Weights of a small transformer language model: vocabulary 1342, 159M tokens.
MLP neurons of a small language model. Each row is named by its layer, matrix (up: input weights; down: output weights) and neuron, and shows model dimensions 0-159. Each number is 128 + 32 x the weight over its row's rms, rounded and kept within 0 to 255. Numbers have three digits each.
A block is one neuron, or neurons of one layer that tend to fire together. After each block is what it responds to, as a language model described it from the Wikipedia text at the highest values.

L10.up299:144155117188170139137098131120124139121150111101120122143084125192139178148114130086165128136143166034115177151166141108151089118144064060103139117117141121131084113064166151122120152129107076098100185120065080135148082124085135219140126122149201107155128180155126078110150146112159070145121146128125097106120177124161201114111131163075162170146136132077116125112150133161201070107141092132058154133164136117133118154119057104111087154162117140130096138113128084109167114129109167
L10.down299:138159145143129079068120084085146119127094181159126165150126144108151130068124102150161161116127119137129095128140137183148107168163052141145159126155098130098109101099132178142105103158061139114126158063166113130124166111108147154141165109060080133130116073127122103103118187131180159140154110126179126142118212119142161167121119101129119138148147157157081085178095126147120051140048107130137188164118078187151076182176109104137117157066144107133158105108131159138167097099068077
Responds to: Opening consonant piece of a word split into several tokens, mostly a lone s before the vowel, as in s|ong, s|ame, s|till, fl|at, dr, Ch|ang.

L3.up108:157131087092181135158055114080134157175091188140181126195141130119100119189080175088100119151151142108113141146136124088100114145113123103171129203153135118159131115127112111138076135137116101147104145134103111107133097149132076154127078113148143159184133168144107121171171126158149173137126150088137132089092069056182129137150093127137156145145105159177128152136106196102101109147155093180199131117120035160110133112127133128122187096119082114067138053155107141102133145109133051
L3.down108:101116094110151126147142135152154165176117112101123082138150086111163166071143144124167126115144116124103163112207099078158098162159120191129103132159123154174118175138178142152063117132153155119146126095162179123134181083114119114093111158119134143107170120082143109073114097181095105110153075112135155116149107115054166118131167097120142169124043069100103145126133118112142172145219153149126104066121119145070088177058116168150121101057154133155127099124205107136122092161128135
L3.up223:108162097031168122142125169125047110135159201181123102110114105100097178157090173100151135155126147129109159117147138075172099102072105202108123113168139128093171168101117096162119166160151143075074134117100169134147094154119074067149091159087189122109125148104101139129123090123133167161117163105163153178117115119079146155123168156119123163178165162103139121146170105158144158121095101145096100119175134092090135168149101099183110109120083103139067074107159174138118096152156101
L3.down223:111158110133142130099106136163124125081122162144109054107109110155131133163153132155132080109133150104119129097082056193128099161152180102164112122079106149112134163157194097156166142066153142180126135160143159114118107117163125121189116158099150153111156124136126142164121078133127178085152113111107149136115104129151131161102113148090173133159055162122147133065145141068166161122146107104080160125170061197194149079089127119125149135139154082164096122052158070103043186123099135
L3.up438:139122141114118115169109102154108150135096240111160126151085135072133092112082115125142147142082109085099111124140124150155128131135100152100148125164153103106158134154118117091103161148105158113173165107135090129107080049120083102173164135118101145182122190133092112190089126201120123181145148098175114107075206128192140120138124180066154096113044125092141120121137132096086106166128131151121199155152123184091144155094114155179126094162108137092113141080122132128085168131133068
L3.down438:120101121089128142121109196105113150091065072119167156138165152129094102158073188133184134119168136161107102146100082103146162154146168139170136114152046170102133114106107069204134119162112169151125162098106131092096053108113077130085099144106163185137179149171169116113115070103101129113134151148103116159069101169139119181164091160130136126113112103166092135132159127112087150140157196162155109121130147170116149163066116179152162084115074120162112119123100089086122163103161085
L3.up473:147169072128179144226089109056132163134105132159151088146088101092127174087141209098112142072119158144151100048142143149205142191105067120098095177074178116131097091119135104071142185163122129129130126100154165092092118118144101202160153129155123217116121105137128130141097121164126160144123161133119074127160104089109150137107111101112122110065152130119100114123121121179107143106162100128134089138127130113129108157204145121126122139161126105086103119160135143161115188127174133
L3.down473:062103091066097114142154169109094156105136063070157113123122197125139087112135149161092125110071103104200170127154199144159066158108143125139112130103122129172108153132123124145147093091094145105069186127133105168092107135116146084107145155031188143157142140135127082154157122209138089174171132121133108138086092109136177073108087124140144100139153116158167146169134148144088152140163088159161135140134159127101073119101154200137145160119116126171131164114096070109145102113119167
Responds to: Short word-piece fragments inside a word, mostly "ri", strongest in "mar|ri|ed/age" in biographies, also f-ri-endly, Aust-ri-an, T-ri-be.

L3.up141:120110083098152066134074115217138132151147095171179139133149124136118142128125161167161135135130180119102123034106141051119113163158142193156109140139136095068148126163121119183163096170101072054156143181136155070105142163140205084122123093137143107165126156108150161141117163138093132154152106193087168115104141194081084106110111114135141129106112105102101145079084168141078138162118202136143124168134099131106166106099098119128162135111108130124156109122119145121159137045115132
L3.down141:132150178125173107084116115102130177063153101130095085142157121144123105116149142171181165113091143126108061124063093196120136113163132135062117178142133150143142099131135120059137101105144102093138116153125130081099114176120153137075093119130093126131117187206086142153133218195155193146060118143146104096152127112103098104111118124191120156118136124162107142079121117127099129192128104135111141132060105130126123183134078126115106076164171180126133110159186146103133145177186129
L3.up239:143168142143161142116109168134091115149120097170127117167083195129123157116129153077073107146171190122112146126146143107107091135154096124119085173095127125123136074087185118124049160113139067091111130134134125115137163097168205144181065129154141101100126113122147101106153163209101173097132127166107196108085145117121099116134109102114126104138156112151116068117149122114109174131183167130078135161167128179092133070089100119125112111115171132090110221083135185146147115176087188
L3.down239:180121073204176188125112085154104125142139086102104177178152124171120116127119126130214133119156088149098183110115133153148102065143095153086160139141150158156109136158108126122116164169130121139103182078131113104125130111090087114117134121110107132127109142060132144103097076030073154134111121113082127094112095177072168196181082146103133143145119106153110142102136084170186098148156150127168165198135116124078148137155121135127141137092069164141141066085123178144139156155099135
L3.up240:146080150137113139127113088121120061114122099110158067137082097148128150120106134113172136115142114212096181125115122084116132105122136123154120148117083106043126149164102137154113143156121153116148126156145148118161092125086134034113166099148187072171091190094129140134095193136153107137133162111094101183095129173099095167145159192150128127120079094114214083116138160117108163123170159099153131181107152092110166113134145087148101068099172137119122127110103109119112115235086118
L3.down240:163095073128110102175114167202096176105110114109180137092117154138108147170154137116115110160158122125086118130144109124100180136123168156134199151104134218130167134092053168158148092128103125106143132107101169144139111132094086156120145081207125101108084124121150071135174105109147131137121176139154181104087138112095156022135075123164093124088129091102109104083138114196160094150126116126155117138162124169067155082174146069134142134152161144138143142126099133159150120095059101
L3.up729:159136175128113077176155122096128163133138055093106146185133185090140192147142077135113155119121155130137114138091120109183100133134087150170133149191184126124117091089174150118130164113131115127152048097145107137153132104138179112210147103145132153134148133134105113087139090132158148133107095084086075167076183157144168161130136124122138184121114148113142091110157138078056175145161172140163169152161127133088108135049114116196072108084117147087101199126104131099154155146111093
L3.down729:141126137111115069089145103132130101121058104110192113144153147135098112026140093188141074148169089230144105160194100111136132083118129183119162118156155158095141100084102087130118093188123148088156121110115147129152127153079096142151085161085130122177152095125135156096124146114032147136116145183143151158124095178136079130103094144063121125123101154106093149113129148116098073127103102122131137169167177158130103144106163109144095183145179144095115120138153097167133163157180115
Responds to: Word-piece fragments inside or ending a word, above all "us" (business, Massachusetts, Dorotheus, heureuse), plus plural endings like -res, -ers, -tions.

L4.up38:140103155122117132171176115100100149187079163105173129080103141145105170081057175171125063074187146087071099107100118166136140102124148122152181170185115111102127166069118143089113163136153151144135141148214118133158079134129122137128115149113204093103124168085143136154093085155123127152093149112152136144125158158113155193154122094066132090139095170111152160113065136068089106084158083157172098124104141120109145137100155128157102115116152159107114113154077143186126069113173112
L4.down38:094109107119167135092112115071157120167104156106093122108114096118118076146126118122133086110106136131129148104158184124190170133151136116110065132155149124128132145125080115136195138121125132114091175133087086154108126144073128148093036156096101130132139113132085122067066151147104147214147137083156115132152154168106162132109185141098133173098171130136184183056178151153098095114131107138167145101147118190070135090119147147148153134131151101161222181143098110120071199102109158
L4.up476:126084131115103116126166152135147161124143143143162189167162098112143174025124118084131088128089164075110161085204122108153110134090166096136193142112154146164094166154116130108076170156075191108109181103130083140156116113110112163133128121078179128099133167132074072163118123133125084166090137194108127152115133084146193129104112102170081129093156110091091145158097115116167135130108128179177136220128135153134093153122136098146044086147159101135111131156105166134107127121152135
L4.down476:095162158094126101138105116134134167152139164083215096176162062142165133133103141148070120091160148180102122120073115132162118116137204112147114082074145123103118109082115100139185106058129176111139135074088138091115096122155190116120134164182149122068127146164145072124155130118122141158132067115100151123210141144149134079094120091142147164209154126096125139172111154136135129112194116108116152159162143111153133120146147162072086075106187081127086108094152155122082137125112147
L4.up633:101146185104194129170125110161197111108140085165134186140131139088101150185166119194148122081115148162174137086142149106139110159159093106096115103145110077125093138095196081219123165102119134097051104091150158089060079135100065122147131073115144125093131112128107142049119168124098098112195141136127138121110136085134157122135185114091132106147156104125146157102122177130120167156115136173151070122155133152102091132062068135128172128115120163115169150155099119112121153104130099
L4.down633:093083125121084148126091173139060150134082098098160116064152106189152141152161141122183111129108074141150181084178131139151097069170134194107157113169160160115152148157144148129102106086189076137203095159090111141181153070114110087120159110118110079148104082158104066108094110123099136161154149175145086159141152126126095106137131154112145108061099137130155117082175102135164140148156166146110128068092082142119076144177123183112175160115145142140145140068106097111114140154113172
L4.up720:131146131046134153214106181135099115118154149145154055099124141105173171104136121081085118121152100128106097046108106165126099165097153136121148165171203082161136156160177111106168133113142115130170170092107090100114168112131086109131106142115190145161093098158089126213116132168128113079126162125108110105137162146117138113130144121138092117129101167107109131153124145020128164103157115159135138172118173148051145147086124144128132101164140133155129154112096119158071076149064086
L4.down720:099093095117174118154080119121167162096126157119176129164120071132145157129081130099130088124164119080111150159159159125201139146180172131129131161117100151115143161112103144163121120123108144121109072115140111086059118128101071124114158119092123058162122142143152170147145111084147160157167093160187055070147053116165136125122095166123139089136120138117170136113194136097147132112141162129115082101153086101180143148133094159144187150115069158134050138111075149071190085161188113
Responds to: Inner word pieces right after a short opening fragment of a split word, mostly ri in car|ri|ed and Missou|ri, and re in Car|re|to and B|re|žice.

L3.up133:209128144154103189112119136146085178137106095071158127104104131182098114088151083204122049182163166153125101152101184126152137105122174119161153138169136069139157116122116132166179167108148131116109127132095136066145166069075174124167122103126145133168081129118099113073169173140140108167150139137092190175097144124091159178129097185076203137030091064122111157129129149104120150132122143129107123147107151136168126141109132099146128156117133139110103113134127142118089173164144158
L3.down133:082147098141085139132141125117155116115178150150090148124143123156118138142118109122117168119123130180056136138133113108062136146110124129115175161168115153204148133120135211127186072153140108145100085092146135108130155157162096148085094123127106154158159101102173145000090129148102146087125147092156090131186119100126136104118105111175110126143095132139142157156170146119160112112160106159127096071133161122128122078100144121142089127141128128141146152132107087173121116143156128
L3.up245:122158120113150085133095170064083109156133147124090142078201094138134083108127147165071143163111129091081160134129164129160146086096134124110143098136110110171130126186121184152125128157184146134059114163105132129139145154123145104098179172134112087092110092172123121168131111137164158165154086141212075211087152111104209116174142129092175121125090068137110140094090095130182137116130182064094168138145164140148127165142128084108101125117138161143086106148090118076123122132184087
L3.down245:158102098152108149145165074176137106129113113129153189162143135092162142118159114084072148139147139135046080163157162102080093138124147100136136135143131092173128094202155177101092189148182151051102166115138079192099079129111085117108100161206116111104159138138154103071099073120039128158130139180151157205122122159128099154102135075148074137096128115142134150171077140103139110166144133108161127104129101088147129098133116156167131155143110131163088139117140115115068120149147150
L3.up395:165139112092191140179111104128136110141105177157171123099117091102136166150135138192105107133115146155108111113053187088133151103165104141105149145077122086123095086148089161124174142225108078081177182188142141158123147061124069104101178083121147118137108136143142048101175091158171126140096031163119086191140116165117128160137084151097150138115098117111109177109122111136158115115111150116126112096062136147123149128126129154123134099152124132086136128185117138095141103065110160
L3.down395:168176084133154157116101117172137110093170088149099204129107071082113119093127165089101150131127101114111090200061131147149155109057106141112144098147187140181147152112202177164123113142139104124073160085118156130089117126144115182098097136136130177065159072122186135104142105119099152134123116127181132124116084143108073114122146101170089120182145114195136170135086164136052101133138116134138154087095160148172087125104127153162144166109130179121166137161152131068076124119112094
L3.up742:166135144103134091161117147127124117139108180161118141212147114068120156087176155108113085123149057138074087125147131122148124107112116174121107133090127111113131145163138175123150111153093126087127117124206220123053143124100160120119176079124144137165134129042090101148137119169129134106166111113131131138145142153124135143175075096131099128163133129069179185145104135108142135081092167110085153198113128130186138208038190095103099156115141110092111126114090112163134120123119077
L3.down742:159176119155160141168146116186093129154187123100118170128159054083131107082173112135136138147072136088163164159106162140114096156166132050163097197137148122097095129104115122156119193065149093180110116154123096129131093161132116117122153154156116089143102119175101163121123090143111168173130197122091136140076126153128103132119138186096155125095197086159099127151133071059111113148096079130113176104160100097132168085121149132076115108154113073177139117119082135099095118208142122
Responds to: The determiner "the", occasionally "this" or "some", right after a preposition like in, of, on or during, as in "in the majors" or "during the 2007 season".

L10.up112:106121141117103164083158086157138102136116174041190108140093054171132131111121104116138175141135097077139142045130127121092166170047149135138146087162204146131149142149151102065102121106122128111156152144153100094094146090071175165101102151088172132127162184141159159108162128162148135135100125135118084112149094117179138147109132175151174170081099152169214128127119093149125128164122185136198116086138172071165145120111078107129119154143139106144115081094149095154134118095133117
L10.down112:127113066184106125158104123074157096148182091099124089150140156173127131170191150053124122113115115120110067164113078167145073115179113133171161144125141148121076121146113130170144110152171138056118172138150144170147145088102135102119078124127118114100066074104053119135060145118118122131147151155167154152076148119117121116117113166134100029158174177119145136145137167120126123156139097099052169166140103169117152069135164095106143179140127169174130132161120120080139171167137129
Responds to: Full stops ending the last sentence of a paragraph just before a line break (city., paramagnetic.); also possessive apostrophes, census digits, and mid-name word pieces.

L4.up69:086122105091150179133169131093191124095086147175101087120073128102063134158154165083072173106120086135116068106130149163160146150139147158154166098158137135153127133071128137149096167123137179130126158125145057138094172082111140086113081130167143176155103128150135119046155137100133137116121106160148147132127090181115120114204134136102108181130076152133189066137163119110142152103090113111163074159111111133169082172182142140129157185101069111175158132165096114106068105103157110
L4.down69:138137127089127152167077097118128133168173081131131150144109131182183119099120105129100109154092156097123170100105082078169087153140122129128189114098115156188123191116144098071199144073146123128092095111162075088085083147135099197134121100141121110124195132111131132056121133191118126162152148104124102099105126134199180129152184115106136128152150124085090173126087199124092101140126116128169127084131146118130101126092149131153105105175161147143156055138194115131156088083166068
L4.up169:143191070107175124153070183097135117141176152173131154110149104102074128138133142070107104098132147132067101087127155117162126113130160153122154144158150135128083122142101107196115164125153129117111098152102077096131120132080119100075142129127100067091111102127151153140144172185111168068178153163145128113143113202151117162171107106141139211154156111105060044122164130126147090131150106102127100142079142099162129087160127158178066154139171099146072159156159134161130063137159085
L4.down169:152171133121130077118129104093174169101176113129109163144098175113121136111158114109124086126111103128149122094155090157194146183120043138159172137098102141165061132090088156107122135113172120085103125162109084105119118064196091086147139116130128149112165167187183161132166126055101194139109096158109150133112174122159129139144130117121123116155186118117130190136104134152158110087123161153137093108121108153109171084152098072103143126025148184124164112162114106092152075172083094
L4.up585:223139112155161204125112079146191091085176207089089138160129110134147137157119148104089146072113047102093157072170172108141166089135124103149083100141140108147108119108158131130095138154104118115071085146092191056134117176103123124140131152128105157144091108106168169161202090107102180176131092173119058216123108139099068140102133144100150159117115102122152116165146118124134094105121143147156124098107161112105147093162159122148113126148126076156133121117137126102094103114137111
L4.down585:141115106137139079155110125136167105063122084154129188119154157158157129074130138102083156101096117120104130162152133152146135167172151121114146117118161131154151128178161141132112155175158117162080147142098058143186153173095056129028111087102114176089141109149167114049154179122117151074104105169112092145093137102151081091056132101122128141125131098163063136176107129163152158149134078177102122109158166123139139073097095172145142142142191123111181084162073095120131132133157155
L4.up607:189137076175137111098161114083091146187148145112120120090082145125153106110102193158180153089170143172167167136110127101117161093121111126127173131094144105166171156177178155140142101126087053132137118132080063056112156136115077164122128181122190157162104085121078138119159152134081164107193180150121133148083130142127136133177157069117172092140166120092158096137171097186116063158099145094088094117114138119153087103116155124118103098088147139090120105114122142146170118183091136
L4.down607:105075140151113109132116135160230131123183072111085148151115103172128149087095045140153191128160046133116136102103116146156120138159131093098160165177097130136035105121107145077157111162131093134073116164118098107146105135124184127156104174156104154156172140117138109062146122082131108143102089167129095069162162138174100166189110128096112139150140156124071140161114084139156101142113147145157140123142083164097103121138141103154088145144123181117117160156059109126112138181137193
Responds to: Mostly "the" or "his" after temporal prepositions (until, during, at, in), anticipating nouns like end, age, retirement, aftermath.

L4.up206:133145080084153107156137047139102131115154176176170134105078138106074130129175165101102152142078169131113102168096126094135139113156090172182106105097160131127132099174149126170146136058182140170114091144119052127103155132138084160126164089118144134135133128074074121161184120118082132063138119124132134159097101099053144142126159084096162157174145200095103108147077072152118116068146160093165151138130119089092129171126106155096175158199132141162163140152106129125177131136102165
L4.down206:157128103143178089136120046128126134159170127144049158148122170212154121132123110163099109145157156162089143134137142149046116131121165066109149126126105170124115206198093137165170108151103101102194129152131152109139102166090156071192104098133104099126163146108137092156140172127188120119116153114093126112038112120133100080152144146183116116114138133083081123139104147158141068085128101089123130098124137091172140115129159098138124126058136133150122143046158120183137166118120099
L4.up469:182093132098146041103195154138093105115135145110147148153102092127162125100166127146172153104148142088139132190166130116112111084180140117103114156104167059167152089082071112173122132120123133142056088103123075142139141195134098086148074130104117093147095138131165077142142069115123164139113109096122157136088117132111170123070140103132112140161116148113117116111143076140095153125134126151138191197132131100170067172144103113111142165111099154134183147103211185166128101087162200
L4.down469:116065085121108123087126119117108165084135114117182046118131196132157189152137179208176078084089117114137106172163172123077090114098143069153111113162134144118086157083144082144068171177153078136110106110137107125148165108108105185140108169127184176188171101136142115147101184159122129122166127132100130170173079125083132189112090157113178117158104158135125155079156104157140140161094114111150126154146154076137117100100122148162108088109124120123108136074117111131162138116127056
L4.up471:151073136158153098120135153080124123175176142184164109118133141152129130090131189113110185122097149116131130077168106122075112154152149117127112108131214078136120163111183108122148163122143132118112110071110102044115138098113125120168105149170159112134120070109081118113149165114110151151088109166090154091067126103126160127202194099180107142181091171117139115140084114133094201137115120192163120121118088073115147124081147103091103113163198187156112111109066173106139092131141151
L4.down471:134124065074171166129161138088094141126159075092074127128045143153130128129106144144173160155129077201119095085080116125148147093188127083078151099102152140146137077143150159136110118173140108163109113074116197147071139127141143128136140109093144144135153128094048185167109122156142163175118151160114111120074135134137148132146106138124111149113130166113173105159126100150138148180141166130134151104143138081177229128087115143109162092142101087132141119062120094186153062070146152
L4.up546:152135143157154107188160099154087119158174081093067167162126164094105189126129086128078169125140140141175176149155132101086139097162137160165087123124185114129137137123130084089146190152105085143120134094084127095115186125103136100222090197176127118163108080122142142111125103079119139193175123127088145116066103133122155124120112079108160170109149090122126072140105104108112136153165169106093136100149147071102211129075113161109117087127113162088161122156144126066137138137122186
L4.down546:095129133163068109095078148142083098167103109104159093131125177168146113158194077150085195060103108127171094144121084130180151118164121141134150055107125141109117085159104148153133098115174106140135097104083103090114197099146148183104160116127087120177161097130139128182070141137151229134128132130093175143072133106148121115119096123140161084155075133119134136111120105189076168204134083109191102147141139097109079128152095140149170162170127142116087127121118139122165088124125142
Responds to: Closing suffix pieces of words split into fragments (plural -es/-ers/-s, -ing, -ed), often before commas, colons or headings, as in counties, composers, wrestling.

L4.up390:149130137140096144149121170134128103140156084181180201202141091174107161129135066171135141096076132128095115145192144113125130176092103157128112172161116096166193128099132070151126141150107065094105068093114082105136073092108122145218122136159093115128113146187100138144167150110125170129172104170173097150123130140125116126094118076156152153112160198117159076098114156113132131126129176142107136136157076090103117114085113116079122101144092180119111173144136168137114044171164124
L4.down390:142169094129137099098141058092167133093145185100189102119148183123082145099173125165087149096155164084113170067147132083106087105180086094156154121114129139152160145123083156080095123153121049086143150130156163072106175164119178165157114112169074131130119149129135120190115145113092131153113089210135108148121184118117104121133092095142135156098100154087128211136113163116073094118188145086161167140145113082145133175127114078151145111122106080123108130102143141178126068143140137
L4.up498:111110129121109097096083122158134113102129112065078119168185156182099187113116154147073100122128130132128155081165140109138108183175151138141140120123189100145130163105149128038135196123162113166075110153115133097124172112155112149137121193137158098135106098196108149117146126133128118130185167106081136129116125153163182090113156094184172149089147135162113136165154092167129170058179142188155035095149118100105156133115132098115119061128124090131093069122127196140081119127143134
L4.down498:133126140218157212136118138171100146100214072063125149154128066119133108131092118119164119104154099159105118113138114120059131138137095160094099119104148136095083126112094123144158101108143071111094106093196081118069147147117129180152120156075121130198172086146098114160120170116137114136112120184141092056142147123120113174179094111110128186100092135120136140101087125081121118179116131132093152115181163132190129168177099118122157138137120146145165135075129091171151075161168146
L4.up573:111154121069123102142116113114142132142110112112129079220186088109165141115124127114134126129121153114142162119113096176097078170167169160186209117182149129051112154080088128107083084135155070108082125123124116092096126148135056143146134091191114170115156134152127111166156156111114134061145146133159110138133145147150145126103066127112168131074134149140141138088048123055139159148140193151125118135140130082155126138144033112115107110152177115109161138162155175120157114167188117
L4.down573:086132171170102152191113168093098120195148094136086111140164140155116160131173186089111120114068116162087178112136074211114112131149151140122148133143146122123143140197143140104046116096115101160136097094179167114119155118097164084100122156120172143103181132183129155194107117121160101119101143137103106121120157088074137150089145092136069094091109135168131157152133111083191138164115046153113144110074120083100150097162136165124175079128046100154144107146147117110121104150117128
L4.up756:096151164094091154125137118112074107083159153162125129147190095115123184100112099114087099158181114109096136130133157129084099141084155159157114071145159159146148127080150155077151148133113128050129148130187117096093143128144102152103148184135135096141094108156132149164139148134176137097148147167153088070078207078141105162082120130119126141104141154177170167154106115169063125114105092150126094143142190174127107155145089048159049117147078114104120110132138102176162101215111135
L4.down756:085120109148162171158084120118157135108155116111160124111080133179132101133162141132173122054071138115108208169121085152135099041124186200153126147196095103092114106208131131143123113143151071174088129112176161121070098114098105166182108146095108128137126135127110113127109124106153120162148090131130114151185099138165171146166117118079139132168119149097154078073138147081089144129114142154118125134137062080150153094147142208067166063134164137133142113174107125095097129125113110
Responds to: Closing quotation marks after quoted song titles or phrases, and final word pieces like plural s or -tion just before commas, colons or headings.

L10.up428:165148102161182098128121091132075116150090115137130139174138134077117191148128163138095179126148085140149149110148094143123170085091140129151146048145131114126101120126179179130156128152165115098122133160094102156186150051099117105205148182120108121186146100128157084179107113118072117180093162122109157120141119122156151075156118130159170084099123121099066095111090097138152175094134118106123125081218126086102152205098130079129163109144180125073150093120074147140138124106079116
L10.down428:107118117097228137121166124144120156125175106143088117140117124163128143125131078101074115119068114093125171102139144170167103140109125148102161151128154149138075125080172131105112044124141097106134126097116196164123141122147146154143174146134124087188158163145136165118132097205175162138132086143101144136090209125096164113136152131135094102088147147092190124122115095120135153160109060109126172119096169127103084128164139092185107141124092142134030121116077113169147040142076146
Responds to: Word-final suffix pieces such as plural -s/-es, past -ed, or a year's last digit, ending a word just before a comma or period: rebounds, remained, 2024.

L3.up44:151106106130153067131113075150111069180144145174082099129181110093103146144137116156181107137121191070132091166140159119130128175124113159137143143180117181140148121094126200101122179176096076085083097156096125154100141134088127135137096120187183157146165097106080136139151101162156107073120171112102098102151068088147153054093154207118103164074106078147176124149142118141077142125144163093134157074163121096101151118147104115142116138097104086152174095128124156121125159133164184
L3.down44:115112130128051121166138167100126158104151162100099097139144098104105079136105075060077109106107116162091100134091139182166096165118161152065109125120148083102120119138129144116159136125088123118084159097143142169127169119155169177090202168117103108187164094145142143128148087058148167142116138121133151127048116047112137146095147140088193173160108175153160137155200152133202121146085125136108147116102157183158102140122126210124149109127140138151116107128075128119161119063109113
L3.up285:138115190157137082135113059190068116070149137150129182168104168055122188147139163149140110171089097096157139132123128082105134134147106116122137121113139086136135122114080095150140083148153149192104118196157108174064229132111083097134136169134108136128163125158143095171164110109163150094121160169157098085089136148156074112103143150081126117098121150143104137135140120085104159081154165124099073167145131084116110116086178128162148142106102124226159121105107129093153178105117114
L3.down285:106093143167166129101135074103149134131104122145110145106181111163156134146134139161076111092109127120120096107179103163105089114198138132140158097110176195168121174104148183145087140161115109071143096060127128146191144100148147161125130089123140148119136129161175168126106148093127088165148144166131111096175175102147127132131201123156138108112098118053079167101144074158125154159179092106091130121138116169073169070169141061134119127128095038082093118136103156175134077068147147
L3.up743:147147111118131103109160067136153155114122169197120121057123153093129141183099088161074117115137129092089165143119123150063050198159157139152148145155121123114101134112154139111146186109156125125123109109088129067088111138121140164118164120174173113077091173202129142074102109185172098100155087112120128129122116062174135172071123144085116194084171145144113122107113127126115128173130125156117184132160091082121123085189092095128152129158103167132106088087138165148183158148118069
L3.down743:083112166115150124111107076145113157134123185112158125120148113110089088082143090098213128120093084201159075090105106157137108109158165163125142133128199151092105105105118084117068169172081121146114085131161170185160147119166100075150131164170109151133122119152031142140146123123155140124128138105117110144095072195155120119096137081119155148085152136173136144149120129098132143101087155134066141141094100158144250130138130156106139097176142158171106120154118116094086084149145157
L3.up756:085161129109190105075122158139165099159111120178098082153118145148139148177139151132140086204142151084090083190135070151062138151098153119133107129092143075099124082140116124141147140154168105152088127131191141068214175126101155101121092112174092095142117168160180175087154097084181100077108109118110126183136119108153100153149147111153156134083119132163140170120126136104121073139088065165087109115179104176166107086138119124157130082091171129135103131096097098118166166145097112
L3.down756:135157122172178110110075104176098143070161100080208126075154136145092151132118110137099173130088090200085173104146138194149079085093167155145089090164148154113136133143135126076155132077140090152063136112121132195095139126151145125161138172111133101138096078082093105151147119082156155215131114109094154112116111109112155111191082069204115087127123105152100109171153068094097166131152187106144140111122115126139138173159102129114151109129102157141178129124157132165112094143117123
Responds to: Fires on closing quotation marks that end long quoted phrases, and on mid-word pieces of longer words, such as ail in available or ed in Cathedral.